python train.py --d_model=384 --n_head=6 --n_kv_head=6 --head_dim=64 --d_mlp=1536 --vocab_size=2091 --attn_scale=0.125 --init_std_o=0.0 --lr_mult_down=1.5 --schedule="wsd" --decay_fraction=0.777 --z_loss=0.0001
MLP neurons of a small language model. Each row is named by its layer, matrix (up: input weights) and neuron, and shows model dimensions 80-175. Each number is 128 + 32 x the weight over its row's rms, rounded and kept within 0 to 255. Numbers have three digits each.
Before each neuron's rows, "fires on" lists the tokens most often at its 100 highest values on Wikipedia text that the model never trained on.

fires on: "on", "h", "e", "a", "Th", "| "
L5.up823:145083142137146062167173163124119131186143141116123130110121089096085147168155128113106115116149158067105118166146146136115170153135156174089157088137135104060161097176184109083110075084101116139180123145142163136108142156190144189116120149111046105136079092124187072152136080102133124179

fires on: ".", "G", "s", "A ", "'", "ep"
L5.up828:136160188120101183140081098124170114095190114115179135118147105172119091087103166153121138134087118134128148199120116156110166111098204085058156136151133155139085163169143146119171101202132141193143131109145073095177172140090140128117122110157198131160130126155105132131126199146158140116

fires on: "o", "==", "l", "e", "ang", "vis"
L5.up1145:057134136157170093138113130099135134064158140126111136140102087134136124141213188056165119134102078156141190172133111087114162107107101099142110161121153143149105162076217083172043118100126128103129125209154119133147147171084127094105141132210137053111146138179060152059079077110178115133

fires on: "dep", "A ", "D ", "a ", "so ", "N "
L5.up1053:122122104144136141098139152125129101086136139138112132106105150171109194074023146096178086113132137143185090107091094163157152132137208150107149114088130142169124126122181107146115118148083132154100086139080123100129099118106145117170090125110152159110127106144156179173132124153125127133

fires on: "th", "ro", "j", "ol", "e"
L5.up624:111189129126142130136109153114125120153146106062133108180144106080104135133110123193135176156085094116083125183105183163136090176160117155155110162123120162110181127145092115093106107112114112190134111093145158097126088128069127132107082130118096094085140105131093126107127087188135126116

fires on: "it", "al", "re", "or", "(", "in"
L5.up66:121121135129116113112160087086101142131078214133138117099215110084117141114117114200114132129106081114165153080123148120113146122098124144160123142210104136051070128167086095120116174117106136063127111122235131104120135121125127156163150068140113159126148146176144184100136068125105122074

fires on: ".", "only "
L5.up736:129169147158087128140080196094147156109173127109168207086142113080128078121103104097071137116124119138108134174133114154132111122144099110093166089151197115154134114124122138109113103207128144154108128160122067148171178117147081102129091106121125137122152127050113145113123177142222103130

fires on: "g", "re", "y", "om", "sec", "I"
L5.up625:120181102098156089101133153056136151168101094179140183108148185128159124072121182222108134140089134121157089174079195154125132150107146141126147106111141124150115148154132161115134140156181178122102070079103115094128138223115080200107110140154116143170082106111197133125103130155107177167

fires on: "ac", "es", "ab", "on", "it", "e"
L5.up1211:161100145096158139156109132124097095198095076194137172107106114169056126155155134169068132167161150087149152150165097113105160113138149117122130114174125122080116136108131194147187064115133152162091131122134099092195142171133107155174130093161131120106059101106110154152193080166083171158

fires on: "f", "k", "n", "y", "t", "s"
L5.up811:152114154129185120152115141147134147172179171048129157089102150136128101085081107143128070102099133119130090121171120109136138100057133152164108154163118102137098226151167149115159150107122076126136165126168146112105129127141105136120172095134072086199182151130181106119153149117114133099

fires on: "J", "j", "man"
L5.up199:097110140107141137168101070118106170128152233100153127120133136185154110120126116192106120141118092119129167093132096171139108104104117117137203131088125071129107138130152103133126150127042089134166168119102096137115117138135179116131110110170164157140043114129158114077142144118138077107

fires on: "u", "ep", "ro", "h", "c", "ec"
L5.up872:095174068159199148112173083138115131095046150114113148113122106088060163106118135143145133134163168129168106064154151128069111104144168170172085125072121117121082103194125115149138167089139123080142117143161157148149122122172175134118127150138111156105192108186127129161080183122175149138

fires on: ". ", "n", "e", "j", "ep"
L5.up281:037158120133161143135129129127103132093158176127129093127055093165146111112159144139108187168114124127112152157100133131121132063091049129116103114117094146149121140177136133125134105160144125116104138194129147124144104142132183150161127100149080134136029127125159072131091163056037114156

fires on: "mov", "pro", " ", "pass", "ni", "follow"
L5.up1459:198088119167185069145145160086079177140123106136138095062050094160120071151154091144079147098081161110110120128123108071126102134140078113117151162147156145143150134160117112099139092129127133098142120104107133108148120218132129118099080123096120073123168135153151112162113130168168174122

fires on: "h", "th", "e", "a", "8", "an"
L5.up1229:176096126136205118173114138151127142114155153162184150164126145107174121147104134097132135138180136133107148107111135123124139073160067141099146082130132124134110160145132189066123107142191096170068061163107080152178144147057167111038098115114111044090152142143128133157142115124080107063

fires on: "h", "il", "sel", "th", "tr", "sc"
L5.up980:160150123191163135066174090064122146094138109122096157120172015064095126138100135156138137126133108137134098082145128176141174138158147137176158150113157161110153191114161115078081135071142105176129085108101072122151097136107169182065106084157113144091095098166111101096085089092128115161

fires on: "==", "| ", "his ", "ung", "==="
L5.up41:104063205159114137171116160135119058107142132113122173085114156112104127107150099152119140154108137125131203075147122131107156176189154172110157172117114156149189055128121122112121097104104115140095125174082100163138118169098147147115134125109139117066102112159152082172155099177114191151

fires on: "3", "7", "8", "9", "d", "4"
L5.up222:094069108225106140118083103098137122100103132153153122125128099117136127170102180170104131137166214107115134182136133103124120127158141119172123123152192210183072148083146126171195147147100099105097071119124119107194107150165103085151141175115126173092122111067111162142120115152146150179

fires on: "o", "ro", "li", "O", "pl"
L5.up132:167096173096105102116122069180112108102169146116167136157136065175104131199124103065110111056121115140098146136114151132096103113105075160128131168132075114078087155110168096135134051120119133069071118127111103140169111142147111058215098174133137120132090134104085135101120156158081104126

fires on: "p", "on", "t", "augh", "-"
L5.up1416:090096142127117092108176145158034093111101126137140137178138130114142114108145126127137132119147075150137156121140129061081080183190095126099152169121109109159134130142093156099149109127092059130136096136092115142077068157161179127179122055084163191108096143168126088141133157140164155105

fires on: "of ", "me ", "ur", "ig", "-"
L5.up71:143105133171121118083098158115118149141119102119094092178184064137161111071121131059088157154142168157175120048142125142108108118162081120112130119130128185099154116162173173150177149180182074167181095169149122103131125140142152098124183138158151195057163138108087131086099110192060116143

fires on: "ig", "ust", "est", "and", "eg", "par"
L5.up1446:037127128157103139192124149098146115135158107108176119175185131176154099142117145177097154098102156164147126110101140143195135077126068099147090097130118115212158131139146073144151185041154104166121136109090123153087127084122128060090106152135162099147174085169145107112144129120157069168

fires on: "tr", "Tr", "ind", "j", "sec", "ign "
L5.up1432:050151119082114148161093073141150104096167103130145109156142059126122139128126156189118125135104132213152134168157082136142133098147146100222183084083129153116098145133160125153132125122168108087098148062144123143130103151119135125138148120109144129158137189179130125130129135118133025106

fires on: "it", "og", "oc", "them"
L5.up976:133124076098122139104080170107094139095110109134132140060159127023116162081127139103107087125096203132084130107114076144084119163116142125110157129114098100108178145157142183126101124173163111119129123133141117173099055134088087129147081120186130142162126184116113091149138049176103175055

fires on: "un", "m", "Un", "Univers", "nec"
L5.up366:140121199112123132146113148144183111166124101121172200118182136114059168146146160153058086153097145145140114119197120089110117121188123177137127078112123072111131109122153174101169136102060079130130185092099122186136212103147111114164137094156189133074103130073088137084114158109131105100

fires on: "on", "i", "an", "mark", "un", "ic"
L5.up276:121122116159079145193075139164177122083119178161122118130182158154118205126077137103190097073106109039137113131179126119170114136146114097147112103134081090135160106077102156115145141077133101086117122137125108101192242125137085151137096176127081119120119182128091117093123116125180100117

fires on: "un", "qu", "f"
L5.up312:138112143148101123094178103173161175106127147129077171153144097186126140152093108176110096107116169119150153107148134079142016144178094158133115102129115129118168159167156118083111131116068150124119165143165095068109162102094135199166106106135139170083149179134125165164126180144136175156

fires on: ", ", "Sh", "used ", "\n", ". ", "un"
L5.up262:159189106072182068060151113093089116151058113137107125150077144143140123139090160068103147085117103113078194134159129169104157105110135102129082152104212125133165110148123113126148142071106116169167134148124124164129157129090122119168163100099095189136157133084107123132111119176149124151

fires on: "e", "th", "ti", "ed "
L5.up1046:145122157097059145058073165115145117122132176049155141092155082125090141155151085113100126113191147137098142163168159092135159129127112154155094082113173111119099100190172152057151142137166086126065099157131129125142129137142134080072120112175171117110096120070154162122161135104095048064

fires on: "an ", "y", "as", "te"
L5.up335:154138060134136131179166152156144083131106124125102107107155126138053186101063084120141180115125119112106118098141150123089138115095146146088155127095153140177105156125087193135109091127143118147149112117138110115148121126138131114143181134154113101148168085129062093147125075129119091091

fires on: "id", "it", "ide", "i", "sequ", "ov"
L5.up1531:130090162087111087136213116182088093063093118073203117135153140140113109182118085168098098169067171151116120179133136050064105075153100086109142099135137080158148196127135101147114136123115115131143142174123081123147118049147118093181078146062140129212118166117093143123124128114094156090

fires on: " ", "od", "d", "et", "amm", "m"
L5.up721:123152086127139092107108170132125118083129111080142086124122204122082170110097136124141157110093130097086145107120117173181068122157086079126132096104169160195189147096117152092118111124122126159032109135122155119159100152114139168043180135108115121110109098080132184161097153138128171156

fires on: "d", "g", "t", "st", "establ", "om"
L5.up1354:134122158149143097153184134135144122128155145097154149131112165135110147071157109104121166117124109169155047138116175142160093141091103143128079072097183119133077114113102138141151130138195134113094069072139092140104109146152109147123121132124119166115124149169148097128123105165121089156

fires on: "==", "===", "en", "sp"
L5.up1096:133130161105108146097137120143153110145120102095140140175136157114162194034121200159114127155113133137103151124138096147086188200179145113112104163067083144193167088094103150131142124211171106104153120182095099133148099121144095153136147168123140180097104138101125126162134059139093173145

fires on: "on", "ic", "id", "am", "Indi"
L5.up918:151119180100121137113154123118152110107093142062131147107135082190146171148090109101139120090078054077141090071151201140119148158134129110152098148130133083139126093106098081136134122121176130128142145113109125122093206133062073115114115092100101111123068103141071148098098112124137107119

fires on: "0", "st", "it", "f", "on", "th"
L5.up1390:130098192100135144130093117115161131140130133172127145167095147100071148110138122195114122102192128163156103140131108132086114170181138107145106146114197154149090083149108172137113094070167080100182175127127165125094128151104067098186135106132097104095145158125140164150130079115133135149

fires on: ", ", "as ", "\n\n", "is "
L5.up150:121129090156100124147072064170109101129138125116177107161111176131160127176150115138105128155156184108127106132066160199100136121115164127171103135123113079147098078123138135119149132110170072169167087148110118208156123137138145118072155150091135170121128114136094148180144106089173127104

fires on: ".", "ent", "erc", "ick", "re", "; "
L5.up90:144185103129159112108178160082116093153146139074120136138099156117094141162150158221056180122113134131141140104100155110106118063126118101109212128086122101069051113076086164160088094084131134141145185111160154179133107177136110120118106144173117120081106115135170091080186166203176066109

fires on: "il", "i", "ar", "th", "Phil"
L5.up1430:165041094170129150089129097152169151121108082174107190120125117152143132128164137132071142149128116115174108118123178114101098148151103126148158131103159101130100083083087047121115147108094128122138066151164136124116050114151140110143184136093170066202155132149094141100110120160036104175

fires on: "g", "ce", "i", "th", "vari", "dec"
L5.up1374:181044102162113097189114144181139165118134134146138108065159120099136128154204089107134113224103166146170144045083072132130128187109137103100158167111145131112144161098101077120137134106166125118153108166089126102125114166170151128117121156063106147131101155110135101174054140131110115153

fires on: "or ", "ep", "it", "ter", "re", "on"
L5.up887:064140172105143129144133124078130109122102116130114125168174103095063166152107112129154104084078099130116137120104171132099135135163080106145131106110166152109091115148140116113130118166128106121140158133124174155148074194114075146136119106081102105126176118170144184161123112207162099091

fires on: "Rom", "th", "ent", "-", "iv", "ig"
L5.up488:049089155139128113147159152118152171156120091091115111142139103082130091154157125120080139118140171169152121092118141123087135149186085139162115113201134127105104126112204195127065148092080138069149138130150120087136138164126175140118113137115158092104126153135136111142185109162080172171

fires on: "==", "eb", "==="
L5.up1089:086111162161179126137172147073098116079129105154129142169149115098138069164169137107133079120152105096052193161137142125105097187096127133123182150075125197116135146122096127142123139181100134103076171182130095142147146160152139170171147141089109125101091108155124116116091095158149147150

fires on: "on", "ro", "one", "cl", "to", "-"
L5.up1480:177158147128136065070144176167073126135077121081147155118137097131129093191136116146146104111116122132119194090116161127150048106169123074133163145092151138125096180090144157047131154152103138150124186094109159109109125192069097085170091097207180118085122130085122146084082097098116163131

fires on: "-", "ic", "t", "out", "ec", "fic"
L5.up1427:081046103079053189103146129108118140070122148079098174124107104052128144165110199167185138147154076140135108142126117135107107129096130077109160111128162108103130147129174102099140178129132124183132128132181153076087106164147140086094134146145121116116183111108205168093097113165121075152

fires on: "m", "ay", "al", "th", "et"
L5.up810:124179116127155178094165127122202148120091151125106110101157168103198137150143123171075199106094097157159104144153090138150130117152132140155118044144191107179165115106188135095091154118156155152069127150148174099120116076155157182153148124144143127169134108106081138149103191117155153109